Part of a small language model's weights.
Size: width 192, 6 heads of 32, MLP 768 tanh GELU, vocabulary 8192, 10.2M parameters.
Architecture: LayerNorm before each block, rotary positions, no biases in attention or MLP.
Training: a variant of Muon for these matrices, 426M tokens.
MLP neurons of a small language model. Each row is named by its layer, matrix (up: input weights; down: output weights) and neuron, and shows model dimensions 80-175. Each number is 128 + 32 x the weight over its row's rms, rounded and kept within 0 to 255. Numbers have three digits each.
Before each neuron's rows, "fires after" lists the tokens most often just before its 100 highest values on Wikipedia text that the model never trained on. A number after a token or word is its count.

fires after: " " 97
L3.up630:114138129108161171135162109158131126136124091120098162192177132110125199153171152115145114158084158097092114177146067089112117118115095094095156088171114192110110092144206101149110140146080122140208129119070132131113176145157152130127117186114158095156135102118099170154125102127089159127
L3.down630:166095073148116089090130109134104142052092105134176133104124118145182061046102086088206115118126118148146179084128157137176145099127154103128063116109169142144084119091119137113159115123189129110100130099128114167132126145095119126137075181131087142099087137100183148135143135095187127147

fires after: " " 82, " (" 13
L13.up601:141136157161131160110135115167128159067136156138096161117164147102141158122199106173104121087109104179155171143072117110122066116042117114147136108093119095185106183104169128101104121111119177120131133150121099142128148103078154163194132136154125145154146165190093076081155096138117075128
L13.down601:150109126172133102198126134166068172118129130058080079143166092095075109154166151128161112053081145145105123141110073160200113168094130132162150134134172175099184155088111097123075164119102133137184141106144121115158159094137170095090136181101119156108189152106183145058136134078124135164

fires after: " " 46, " (" 19
L11.up327:154100142140112114072114201083101134102122101180162160126126119113147145129209116160157090113121109049118087130130098101130078069119113143122158098139119120165104156185151186149097110139147132148123094171129113082143085154126196124126148129161149128152147127107101086064084141110116113162
L11.down327:128116125148093153114127156122132094092135073096153107104119081144094128157075128129163107125176111128122190138158121120132120150121125160119136158103119099144127120122138136108145079170134084141102107113042133174085133121131083125151119200105113192150114114127134110155083109144119114100

fires after: " to" 23, " and" 8, " with" 8, " of" 7, " for" 7, " To" 4
L7.up13:124158062123116161100121148099159111163215110101105101147106164142093106127082157067067131109093159150130141147168107161124123066114045119109121111146084171139155156107094113105122227115169156135137113160116082073173154122126084178100170112080106092100120106128116130137107176138135126120
L7.down13:168099132105071072156108076099114130139089124133122132131138091135115084100147108132167127196116175124132100113123137076128118181159206160190103166102232134148129080146119100168160031178131097143083119106105191163070071138165161088099125176071143167112113137137160106130121101110114105105

fires after: "T" 13, " P" 10, " F" 9, " C" 8, "P" 8, " G" 8
L3.up663:102123105202152121159131188122158154070138125126154125122083128123117131138167218131065103068114084150143115131123101083122098142154124109145118132100176044113132116119139131175199104170118055124145141107097137197172142150130163074145113118167129054119067075085128165165179109118126138148
L3.down663:163117128081114169109151077126143142113117180157129130127140132127124115131141106114094133124110144141121168110143119155170129161122132106134164108100103153112097144165117157093137075083109110108134190102151188137134115107082096086168018117138167078105150138148091128048098078167180104188

fires after: " |" 51, " " 12, "2" 5, ";" 5
L5.up52:153127120112089143121117116077090135183166064146146149134070145132142132159092091140115107113098085118161129172144126148062074123250121119177133132100144055138093087179044073185136098111076123087145145090105157150146110133143117152146137149153113119124092116135135078131084069170102165176
L5.down52:111101125186154151142152130175134149192143145172131038127131102115098109128175130098096122049189174131122150091114148090184096170065139101125136141060143148129115134154130128092190079135130075146095083162175131105069097161106099111159090149128114135212159146110116130110082108102226148100

fires after: " the" 22, " in" 22, "ing" 6, " a" 5
L9.up535:103124150120096131234110160097099182134127152143127155148101186117088054104101135111084143087087090101135162193117116174129144064120060165119097158101087138164083116117140081105138116168158142147178168132165143145139095149057102141088137095112128140129134098107167114171194144132105141140
L9.down535:117089150146091097204170078175107255113162139047092144103102121145120135131106125110175138093129124208068097154112091086082109107148120172105105110098106074099172168120134142107203192128116183119119204136168139167150103147118113079074133118119088136123084172082144145124125101160159107126

fires after: " " 41, "8" 18, "9" 8, " St" 4
L5.up503:122130163149214134110147124135116119158143160190140119153209161112135164113142140137108128138061102101094154095134141074137107101129097159142132105191181150065112112125172095116074133147157168082106169127112115114145105214134091099145108135111174139140140157146085117149106114122156183116
L5.down503:117139154138103194138128113085141127170113118085200185151125146106118130127131114107091099098117144116095152163137117140093103118130137166106098073124190163110144148151121086123151186134123128112094114144098135152109120157141171148164123130178162080158123127119097119127149105138094128128

fires after: " " 71, " C" 6, " L" 5
L3.up484:077121129162151131090148164132146065103184154066191100170190089127149149204088158107094055133150131111141143093165130072053147142148139064116114071140148106081141110078113122172136103118085124123145143130113184148150128136127081128105105125123178141137126129055120145177073064140110175076
L3.down484:141131134127118066112186159190123182136078091126127120150091088149096099148109157125131164054114123122136087144072142078095129098195128102112164138075116099077093146055126140176148108149165120131076160116180164147187121180137172137142165104075153148129093153113127099143123156118151193085

fires after: " |" 55, "," 12, " " 11, ";" 9
L8.up385:115153139118165156132145125096143108126181146122123120125054086120137163106139130106124138184190138111129113097166154148180140156131073105172175088148150093136109097140151131148126091132146118094114163099089134098130097080135144130180099135114115131092136176181120092119137054079103158137
L8.down385:136110132067142099125145100204121129064122080091140122113171127142166115123080151178118123107075077123068143162209073120181109090141112123083131148086165149168123148119100172170156118129166138132157085112138208168078166093123141115114107113129099108201148087137147094136108073142121148037

fires after: " " 48, "G" 5, " a" 4, "tra" 4
L3.up474:123097129113094168106113113140117115073169105127197123116139121128127073071110131145134137109112148105108072178162116104088112135170123145094185157118135071178145125149123142059104124215158143124136119103144151122184129193122109123142122187148087151141133158093070096050103120122123180070
L3.down474:115190102158175120155191167088119133113104111097067146117083132106117171177123117144095142140145138150090173098067138182192138132130126152173048115176135163066065109094097104213135154095114128131138116159087091114108148089098119114066114130166154153142107096139142187245143121135149137205

fires after: " |" 28, " a" 21, " of" 9, " the" 8, ";" 4, "," 4
L11.up297:144143152102142180151162166100079161170119087124197101146077105138085128129099124158084143088128104029148150161205102160100112111106089141085157155115120032150131148153196123132148130107124137149096121102136197150112121072068117161147121156121065148132110134142125080131155105175150152165
L11.down297:110106104165140160159115112105147152123092154087126159152097082142146130092114101078098117115140140138179122161155115084066163139195146122122082103137118121158135147132157116134192102144181139143134186128109136150202098155164150087091154093146132159123096103147115181078110092049144151177

fires after: " " 73, " re" 8, " \"" 6
L3.up317:115184105114172125150153124109149115119122068140156050134154091157104095059103154109118135147191140138176085109187146122151169107105162132083136112119109063088095166178118133060154151117146110115156166136101158090177114135152160121133157154131151125125109138128054092100116118182042184136
L3.down317:148126152071107110144149127142095127074074124087166127147107173109122154144141091119103147085125149087116141145149139128084158147143150096197079138089085118155110134210107141125114206123148125100124100106134140088102086145117135167067133158097128108139078087160151056130142168121074109183

fires after: "\n" 35, " (" 25, " \"" 11
L2.up333:123092186078139157098084071103151121151147090151091053089152139063157073111110132046120104127109144143126166107082071180108134139125134045145133174125096117158106115171124080100122128118142092144093111189165125102083096193139147115123101110170141074196086104154071115102180113118141130171
L2.down333:145054191108087174037089125095136096152178091143088100133138128108107138094111142090094100221133132149139157102122071124064111126183169109165159171153124185120163141169115114108121094110167146108154122149135116150094109178121135140182182106145149114144144114167109151082158118108175101138

fires after: " " 50, "\n" 8, " |" 7, " F" 4, " re" 4
L3.up577:133133110114123141050170181119042083107123130083159092136151143153139173068145148202148081154110108101186087162157121072140188075124087143156172134144174103179100088140096093126090134045061130089105177099084153145102126115112109156077152100166179114133162112089094176124098089148155135114
L3.down577:137181143158108121134140163109166194194146141148219093106097135170147123111104058074144167120148154118123140136130145163154136093126154109130115144119144134096113115141094092106120150094115114163177043155153106144122152163122118085104180150167111167049062141100133088115118121164108079066

fires after: "," 15, "1" 13, "2" 12, "." 9, "7" 8, "4" 7
L12.up239:125114132104103118114167095108126132109114140201056082130144099144146149102099181057062134128169107117111116124114156093110095176106136226167113163107168114151129120142145112092091194147113130157194149172144161110155128081086195080157171096074179152130094074138158067171067119111140168103
L12.down239:122098143108168086139108136171127117164183103130108131064095173063115082116125139160159174118119151149144118095170123093116152128137124077099086096140101169163124154158155151120117095112087137050142023132148080075162144173176128132129103183165145143083126141084088135113129124126141111153

fires after: ":" 34, "t" 8, " |" 7, "d" 6, " L" 4
L11.up548:133179136113159154154189099145110107114110199184152127119152115102127101110184172109092085104178138090137092155094151141092133116189065093154115131158154164164161156111076108125080163077186071113142098069092090168103123128088118172112107151134141105167145151107138125107119182094185134158
L11.down548:133137136104156128155182174167132084134094134151170186094169123038108058114112119120130143093120113122185123138156108099155125154085153146109127170111132114127078157196091107162113210177110122091160110141108095136114049101167155093129112120115128152107091134160094178098140096147120157115

fires after: " the" 30, " The" 11, " a" 10, "s" 4
L7.up214:131174163093138116154104164148084142107119131120144084168140134141155168124147085136096118128148122105161156140165090118097111125110128134059148092164117135166103154183197120134137096084180090109142117087195185141127142127102177138114098123129181161121104172113100095105164114082168137163
L7.down214:141129088110108163083168141162108135113111128147157111135081151101134123073126126089156097110116108092082136172176166100185076124123142127126186107167123176117103149164121122146142146147150115131088142129162113022149071093093098164154092028140067101146118165165150173099119106157118135141

fires after: " " 34, "," 23, "\n" 10
L13.up361:163132103171113073146097076120111112146170152150089092195147146075121075146106100122129102129122127109102158155141092149145156087201089173108076150145166130101094124125169106110122152112128130149107179155065097164165124221165109175133111069147155114114100128158130136134120064166144102138
L13.down361:131137091169101140162119175121173156122142119148129154159134091141105073125147089138122106142132137164124138131045097149119080104159158075109097132123137110142091118178135106143134099098220104162099141123166120090116130150115136114079136169132097135102162135104153162118119128103105111117

fires after: "." 53, " a" 10, " |" 4, " " 4, ")." 4
L9.up190:134138122096159109094132178075096138187117148135106087138140102129143143131093175163154108109137112149129114152127152134209096201098082150150155169155174101169165131164100104104114149126159110139148159091130155109127135072131132157093145155173165099087128160173094090136144101083111123151
L9.down190:126148110143152056142153146153161139154136095160110165139108093142110107112142079128100140094178176133169154149119151127141129100070076131131102163097077083108161094135127172096124126154116133143163165081155110152096126126123152115166110164116135162127115149177178168139082193123113141149

fires after: "," 32, "." 18, "0" 5, "\n" 4
L5.up285:137099136138125126170134127076085179069134191168145113098158073103115103109100120107127149144132159144197096182123175144148148129176125102055141118107172069112137151111142129178130107142146111075105125077094117116202088058099110140172071114090120074153111177157119123104129083120085116139
L5.down285:158113086055116150096191151149120142182136102148146120150102138092093186109075179126103103089084078087102196099173142141135109091099070069136158105114127095156124084162176146104168171119072132155118186111144156087096143125157115173140092128089147083095122130146106105085115187159121122091

fires after: " " 43, " p" 6, "-" 5, " as" 4, "\n" 4
L7.up335:098172084098146136107114122077091134134123093121080117091176153127157136097193118133107154161119132119130185123163123077184183087124139182187199145112123159089076122094179097113109129148055149092188112101101199142095144061114152103087169155164134107143172135183063164155118142112118143102
L7.down335:135123113129117102146117078156132154158117078168172143136138157190185112112119137169194092094116110068125144071143160134129165123133155101098139123138175113130191100100111178122141096128144100147122182107148069141117138200157098106156053099165124099136162199153141128134159092215108113130

fires after: " " 39, " W" 12, " People" 5, " women" 5
L3.up28:090114125126134122080096118107185154145195143137093152141098143130106115150141168141175131069107136146109093142172102151220161105096126075141175144187111116146114114093159171153117104163153135123039124203130155081084133128152098135106115115146147111142105132171140134094114139095080205133
L3.down28:162115111142125135172084054110122120073145084188117105103149118112147127129099105013126090143126102225186125084187140104087212096155090121122151142151161163091134129130141181134160074107101158148091165180143114135167100143122186144110138101150141084152118159163092126109127164093113109110

fires after: "in" 14, " North" 10, "ten" 9, " West" 8, " In" 5, " East" 5
L8.up175:178184103107127092103119126141203076065144125136155086167084089127102106178062114137124134148149107108108137170100188136136132161122103136097129149155095127160124121119084171130174103137146129114161154140131149113123088096124109160161069169110110115091161143077143142144137174141094145192
L8.down175:108141145061127110132079131132099093174136164098188151141107146057131116066143184139103097158115155141172109111147101160122088082161140108176126140142217134106121128096135126185113119096089124127116116143169115153121167154101140089147100091188130127156086068173115163144212084173167134094

fires after: " " 42, " \"" 8, " X" 6, "Review" 6, "V" 5, "{" 4
L3.up133:191122199152099111103121099175128120161110072106045157126169084180160171092106187179154147099145122100113149118135140091122193110119133091118130124186118118122100112131190136080121095148130169177144121184095131165143103090125144048104107083135169137133104161117098102159059103080030162070
L3.down133:125125122154135148158091126143097081103149172103092094138126104091144149181180085157191105107124129141158125059101165181117100145182087146137055121055096120119081145171115178145138237148112084155162150106157123119122135115160112137087088134157050109149151113134178091117131161066152108129

fires after: " " 37, "-" 13, "b" 6
L5.up705:151116157175163090141109101131125133110110141119131080195122083130158122136130089181060122112111160083144081155100071104132093137150071185134165094104125124117132144119136122101104113141100151095137125118127171094101107081082115122174112122109159081159116171079048117099120116169127188078
L5.down705:150163141137138079105181100128112181115146196130134157144149140170118152152124115156148151087164206171144161118130129168083139111153108090121096095110122097124112145108059139103149137108152134114110145120183063131174123135095117111110103063165065148104092113141114098122146140124202162178

fires after: "2" 27, "8" 13, "0" 11, "1" 8, "4" 5
L11.up744:155190088144135098181149126150239155175143118161146149106134128146096109131060090068138044144087081186181147144174060129183080149141070144103120100135162167114083111101150152147149119131154112126137105187151074113075134121137134142149160107108141154127117132107113089090152126113137086102
L11.down744:138136141181151145141123172112113072175073165154111074109139147162113120097098181072093147061101108100063134154146111122163097101133146152028094218134107113175189137158137126148105149119101126165133161122080152092111118124129146139129131091159093095113135142139184118121169152159094088134

fires after: " " 34, " |" 20, " –" 9, " after" 6, ";" 5
L11.up570:091109117109108153099132122175139145177090163072133137137096077057133112130115116105102113132118104035124104089128148180178129147142110136116142138098207115129086153167126073156123144138090132142149202125134112088138141135140166142103135166155159110168127103173089123118119063079066154165
L11.down570:097135119179080122179160092149129132129145148120141209128094158125118098095118157107137064142099153131117094144133121146044177137143135151089036091108140136123126129109132157146091092143100125163156114156173121139128167084121154142099179140097123134126113116180156117124150109156163163147

fires after: "\n" 24, "1" 13, " W" 8, " In" 5, "in" 4
L7.up55:112211076160123113160123095130189140123118243172084096115124138169064156123160082102158077164095124146110127156151163122128125173140148100100206134164069134098086066088101114139152112114124174115177055141134149138115098152151088124085125127137177160143083166106121143125149128143138122149
L7.down55:121129159127113084153130154127070113108113108078079134192100167119163156118130083178123155115076151126113204150135141077122162142074129104121114125157151099144118186092143105071122122125136106118120127183152115090134130152089146087132172069116111214122183121104140172095154083127068169112

fires after: " " 48, ":" 6, " de" 5, "°" 4
L7.up689:183062142146156114173134124219141101131083075049117134136175183135109155181111164111121146142148135166085124152158084142067091150128108116098139209134123116154185098104167138101151138081096157114127109120162126119189157109126063079112087151150147109124130075086080141146164173159114123149
L7.down689:109126124120100130201113091087113124093142169078079100106126170120142095120150179087072153127090141112095085124151189098157172171153077142172161103169141091128105144155152116144118116113071098105052128096145095171120110163146133178182054132103123125140155169179133164099135077110076128137

fires after: "/" 33, " " 28, "0" 13, "(" 7, "ot" 4
L11.up615:120176148115139150092085099062125151135103178075169074164153110168129111196143155135185126157158100132132111187153102171163094111146154140181105157163198145035122134085110140192113143146158118153130119181112140117164153089123149123148120153165100089090147155131137121142109073143081090116
L11.down615:134154125082122102129181113162131095154156120122113114155137112113131127079173150152160080120108159139151121139131074097172148188094156089140105173130117157135108149107115221203090117120133137152151109124140155138136146151137158129146152126075131201154065098073128132110075122123076151121

fires after: "0" 16, "9" 13, "7" 9, "1" 9, "2" 9, "3" 9
L8.up47:150120117121120078115084145118144146099086133145121098132132056130131125172130130112103076065223143148133163133134115143084176111162153143125148120154100119141170118131138181163129134149126189120100115137101148110092113115153169135115109107092199172076139080140094161103131120135127146116
L8.down47:113073176144100156181130119104114144162147112090093100084131119145152148116121113135177139152094132085075117134116150120108107126153121164130135090125151166109139135051147145121152171099162109115098132160146121149118161091117137103187164127104095139109142111111097193185162201162102109137

fires after: " |" 74, " " 10
L8.up575:136126111122191127110081113124148100160094159107167083126103152147155125145087112086145126179149162125051095077181159099136115125176128139152162147149129078195121077132107150181073078135169101110133113120074163164122103146139137085179084100111115076155111132067105119170089166130106106078
L8.down575:145149163098138195101148105162168102092115137171105122157063096098137131190209166127110191097160180092134096210118114069091112135133163133062045153134119100185140150101092134169172100109147133136129143148142160133084171132126146104146144090128118084099173128102167094143118070151119117140

fires after: "\n" 39, "0" 11, "1" 5, "8" 4
L7.up164:153169105182106161097141155077120125082169117108126170115094125134105136103166091137116105144150111189048226091211117136107065144042136120142091115123123118131133088076158116100142075150142152114176128089105149181133123131130094153058153152118143125134144167062102112170146159123127178119
L7.down164:082101141150122136092107128118065164076161176167116126143116120130156140120098159092158138196117128166090082135152112103126154189105122161134138170111151126100118163152104161133126168075136121169171128150105106117078132093201141147134109102160110114122106077124153089163175105130185117183

fires after: "\n" 100
L2.up414:078110142128152169146113098131168110127180095101064117127075126146175089089142184112091128128103172119110092115107166127111045142085139170100056123198109135122100117124161124148220173169112133173155077150131112078111106063168084062031143087162106110136146145132121059108088105136096148122
L2.down414:076138106114149175170116109188112139096152089120126111095103163134149127083144179087132124062157148099099111112085105128107114089163157176084093105168075121096097150079153104107227188153072130138083130160132134162116125137186169069036152097140127126144115196132128102113139093176197077165

fires after: "2" 14, "1" 14, "." 14, "ph" 7, "pl" 6, " Qu" 6
L8.up563:158131158137106186124170089152173138106141149227082191074152103095184183142091050095149092151114114089118090080051123125148096162138127077134120150090101109151085068157159140165142108144147131098124170123065182107170123137148154080128141114111147149151143100156146120131116063110087167150
L8.down563:086181142100120157119080117133110118152132159113152163167122106146093082114144127167096126090117181094152151089144113162115126186163136130071112131202130066082133083048154112178105122145103155111145119094201146136113154190164115104104126091111184161097110095104102086129160157180127113084

fires after: " " 88
L3.up280:093178113145195153071108127149218151101144119087143099152109135148170131137094133160156146185150147101118102166076071103140163109114116109153167121176132134108117110169113123123064120148116099180154118103070122140114097095163181117086102140178156079149072135124097128108059144094157130102
L3.down280:120120148142110098122180126154091165148128185124154081108086162113174083151106129089060147163172135078114097155121159100120090140139138153108162132144203106122061110095067141140120124117114133114128139108151104084149130114080118155098210150104149151132139178139128164136138139165165094122

fires after: " " 77, " |" 9
L3.up686:134138145102134112068153125137074169076171159163110214116165155113143125140089090124141088121106158077133071162186131081154148158124066121111127091119163098206092090127166165099093148114105121137088181134114174169158176124094109122066114156123177100109154164178073153138159147149123134140
L3.down686:145117123116146105139095211101102135102167115127130086114087096150126138140162121141155135178127149114131131167137116162149082142176049102166117138129129144122108126137118120147134149100143111139089135150143096154127083109142103115106103146139160078086037155101079140149129106135044133070

fires after: "2" 24, "1" 20, "0" 13, " " 10, "-" 5
L7.up608:148077120135067171175091123106069135163119082124136151172134149147154157114140078106164115060157165114135140122180165171079082153088155187110094123091125077173113123102102103118093184155130092110104117109166084113139171126150100118094151161090150136080137081166138130154156130117093138127
L7.down608:143153141172150105131122089109131200116125144122135104059095119125119148108107070115075084104087131154093122166106147142117106144183091074121158177179166179171143136137125105111163091108108086135143123178160129137133114119062162171146144164159129143134113114087134054108145088144103073137

fires after: " " 50, "-" 10, "s" 4
L7.up677:163092074090082152139102111120143084079157119108149139118107131151156092143150179068126105073153170157074195099132098098151108102107111122092149157115117093103135097081128167095143109125101169124138115103157112097132105154125103146144121143139132176143132116144076119158152190163115131133
L7.down677:134123169144080093152101232072157121153089128105113120084158103179097092184098086154122095136076151167051095151126150187150145146096100143152091150093152146111092076142134142136180162134178104076158109118132120242107110139126107158126096146192141121062137137152172075153158082056179091096

fires after: " " 53, " (" 23, " con" 8, "\n" 7
L7.up454:105167134117132092146102124111219157126155157142074154134116134119143116105125101158164082074129108125123108162136128120179120127099133134100135158140142166133184092168158082110142104146163089122126152152073110144159120206140182200201094138114097149144109097152123065117047098108146083165
L7.down454:124146165183158176128165125103097104115112163127113162081146151163181194141156151141134086165137161110140129161102110098124147118126136118114123062151143108061187140153109152050108112083200141117106142095136098113141099138136107105186114182142121106162158097157121127147156119170113161124

fires after: "P" 14, " Co" 14, " G" 10, " p" 8, " P" 7
L3.up637:120151109136170144132152198097101099124121102194192109138149116124134139095186179149077097114137100125109090112161100056143105139133102062157133113110157099119121157125142126100064115094109141113150165169036118170147165087091138155205161096101161159105075108105188162155122146144152138201
L3.down637:126097155121189100124082109158196158141118131110121183137061180157077116119092069142147112172142180119141183130117132180100105117094130151075096131070088184108177055146110097179054100155143134138068080086189149141048123155122132130153123191159057140092164132161115082118128172113097140116

fires after: " " 46, "1" 14
L9.up688:206152102078161118160112126098168160081107179145091156148125090102180114211110069129114098132118084122078148102133125122164150110155128111147067086099136144152145146128154154127102132146166063066126139152166143114148186204135144135154111121133124127137104137148158126088129047110168067118
L9.down688:138191101167065151139155135108129117105113058129130164106125161147132125103177096141088125152116081117071080110194193140115113122120099172102064161178147132173077104153027151129157099121132165125122130093133158172108126102165112115115152102125079117102082143107175129117125184141112103137

fires after: "." 37, "\n" 28, " de" 5
L8.up152:162120137199167084083121141078066138188112085082110085116173146097106119161106186132118138119085132130153139140150152123084095168094112121105143092134137080056144140189130141074149125159158194089137134143101140194174141169110037089145114132131111168160182203106113102195042144105098153101
L8.down152:088146104092126174124155107097103114148137141128147087093144144135083156173154151098211104147098084175054195178130117141114146165152074149138145104098100103151153157229146127121205141108111138116116184104122132066113120100155183145161097141111113151141102166111115142162107181104095103161

fires after: "," 19, "." 15, "0" 13, " " 8, "5" 7, "9" 4
L9.up117:156098078130137127127109137143123101164130141151110069147141193189151102112132199117144113146186122161140108140139137157151121144147065132175082108103139131130161113184141103141134153118172155090122104111057092138083163151131166115084121126107058064118112158113156120160130088175086114099
L9.down117:098159073091166137162147120144137173113190074174169123199076150182087083139120159130091134194084089102083179146147134119189126137139123106112169086108094123109157083094144114140064196155120162102112156148121128102127152103086114113170182149089149116142112109166165121125078116037103179083

fires after: " " 56, "s" 6
L3.up52:143168125082124185151105134182143113152125080147149189121133135141157137099159050132161089109159075027126121124135088152122118095140090128107151077162058170128133085131134116165166119111133085078112109153147152118177140186153128102106096125110112156137104114109093148199149155192103108103
L3.down52:110094108101139121106170115102110139123174101176093106136135023089146136137128138111151119110176194177106127136149134158134147168129157103183061174110174111131071151137154112131064154129203142140065128110114070131100176090134112136150081120091141099117163068099132169135087138115116120099

fires after: "\n" 81, " to" 6
L5.up482:137192140121148129106127104134161112110204092112086039078153127159115119151112155134122191155104179135115117165131135147116140128145130145112101129120100132135159148137112146122089128107153063165157127154116145110104090068123134100089125077144108100155113110153121113122118127072129132136
L5.down482:153104123126199138192155123120113090073117130108100146110102102098149149074149160117154120105144115126105068095135098132147132115157120158137094103152088188129122143126136163131128112113145148130097185126129141171080105104109127115067155145096122115139084095108191113115143088105148109171

fires after: "1" 45, " a" 9, " Qu" 4
L7.up332:143150108099138146181176107105080131133107127169108120087134160174122083144131060139131160115109148129110134128086176167083128133096141111113104147087091113163165105173104144112116107088114124099145114172098144134144175102171143071171194084142203115130099098093101136152139139144051168099
L7.down332:155133143128120080080065178170146091120176136107131138088163096112118141127162129083103146140178145165114085100125076097173119143162129115099087139114196093107159121105141131128161192104119110172102131068091108132137094183086087098098097174159105084128130092209157135086127143159117108109

fires after: " " 99
L3.up402:139084148113137112157123105203180146091119076144115087207069165112144074133080148067086110078173189101109099116160129117161164129146149134127152058148140235155124132157110185126123068104069174129095108189078174136152151113133128111107168152110139139154186154121093135138156083161116136067
L3.down402:165121139117150193125140094160116130109128201128138147083176146140069140123141111160136141150144145146120111166106057099113108050134147074109117108134087120111130139168119118165066096051127133077112149119193181145142185159074136128104119116146143082111138145154151100094112080119071141152

fires after: "2" 27, "1" 17, "0" 13, "th" 6, "-" 5, "8" 5
L9.up178:145110139068198179123145097097155117076115127132149141118165141097119158091101136148187136114139128138068124129090173121152130215118170175101115143166107141148188112150129183119088089115130102119140103150133145058090133119068174140128134077096124146097141164086037130146122166068131150150
L9.down178:060163164197123111111087170193138187170156138067095121128156098129093109140094165095043135183102107102166102122158100088145102117094153161136165146140130088145134144124150118111148112152144105156112141132102058155117131084191149158108159153087138061110144103143136132146136071114119137081

fires after: "s" 40, " " 6, "d" 4, "S" 4, "b" 4
L5.up197:113201141155099144156097092130180145107153162151090109150113093086071127125138100103094082078128155103135110190109138142138095057112125141123107104151095129134112195142106139100128128173135141048126154105152067137182135123142103132130087085120123131182074128144085142111119086204112176089
L5.down197:077152113155086098132179112196122088151130106103164180146086121118124124149132161212096160150169161179119152106096124182138091130104104082140123042127154101132179088145135068106130159148145082071113175142103135106118065122139128158114104129149158067038113146158143113158140143141135129072

fires after: " " 53, "." 8, "0" 6, "-" 4, "9" 4
L7.up628:076123118154101155126161107079102123205102137085160091154165086177151146113117091092123094147096111156126136121171176113128130071178190178112152161116169080164103113081133120068084109095103125150157144206120123128132116131155157138133121238147144153179154158133099082088186084123115079111
L7.down628:137138198094093129111147098141080131128119082170123180092169133086122125130164114152093180128148118141167067135088132142073132182104124070179098139129091147149136115090124131138105198169159143148112132086058163153130112147104070159139167186135111114116193102138083143076146153146120109135

fires after: "." 41, ":" 12, " F" 6, " L" 4, "\n" 4
L8.up342:163128129167206095154122133152104136157123123133065119107134106105105169164122112133119151162165154091172093096118122058161176134163082119123160141139147102115185176120103090126080129073158166116182135072057134190194116076143109076130140153070133158112103130123151090150052111073151172172
L8.down342:082126140123138172212145135120159093082129182138153153128202127107143144065145161101110092132118136137085106096070135134123134104200084155122151127114138146138120103134189152131149176100158135121103149104068073075108072148130127176104069205137152132137130184128071129142127197106113092074

fires after: "1" 52, "9" 12, "2" 6, "8" 5
L13.up151:171112114135057125171078115114075134133072129134168160107089156134165185102133097116161095107097147096123114182131158163098162174129122167105116128188091092123177096154165154152067057154184172159105103152129127120129185116110130142068159092066165145072132173150114158143131153150142162085
L13.down151:150121129126167124069152140152192158126139177100131226082168100127073105107167104117138112146118118117190138112065107118079093113113140084145102122110139149095176161073108133166173169084129097137160101130143108121083085167184143125196123052147140150150123067049141122153081089128066124117

fires after: " " 63, " (" 4
L9.up513:201061085110155187094145133159143134119086159148118180144142172111161146173111118079123148168105105125077127134131142160112145118185071159120131108124119069096095207173124102142165097082165071150104114128154142101147094114193152128106185126174137187101111128116125109072202094142135072128
L9.down513:121094103159118159080143185131139148104098164096129121062129128112155153092073115106148181111110142091161087034130099193212128133133119161152119124170187090083063171155174101114200130131127172122136089107091143164136148068174145133126115143115155041097155136135151204159160105164121096122

fires after: ":" 39, "." 13, "," 11, " " 7, " W" 4, " |" 4
L11.up343:142151120125144197085101122122102095160150158149085131076128126084133136099151107114146131144117139110168157219145070136144116115102067125121127109130172145109121135124082128102154174120133124132117109155119128100097190098128144125105106133112146104242171093171139114126184107122138127155
L11.down343:130204108152136116126111115082145162051140160093147151073156092131169142157182156135155136157086112077131143133064112201140141146059145160107136110181101142122150163109118116100098169074154169127189097106121180109088119069118132120152140147144143103153069177087152099140109131129125118136

fires after: " " 55, " W" 7, "Th" 4, "D" 4
L3.up496:098127168128132145081122139152117140159115135155091117172130082153104120112130197141119086142153105071157066125174101128164117149136108135148122109169119072150127094091182102095142105102177136147128112202116101093179117128150137101149137110072110056138146153127105057142153098166130172058
L3.down496:175120127160126128178099197173122171140095130065079134144141170076204102186127153138143123086164092133136113149124154132117204135091122128138081174050153144107159124164147078121088158093150148178099129131115113132105101125124151041089178093105073149176133125106110109118113119166185190137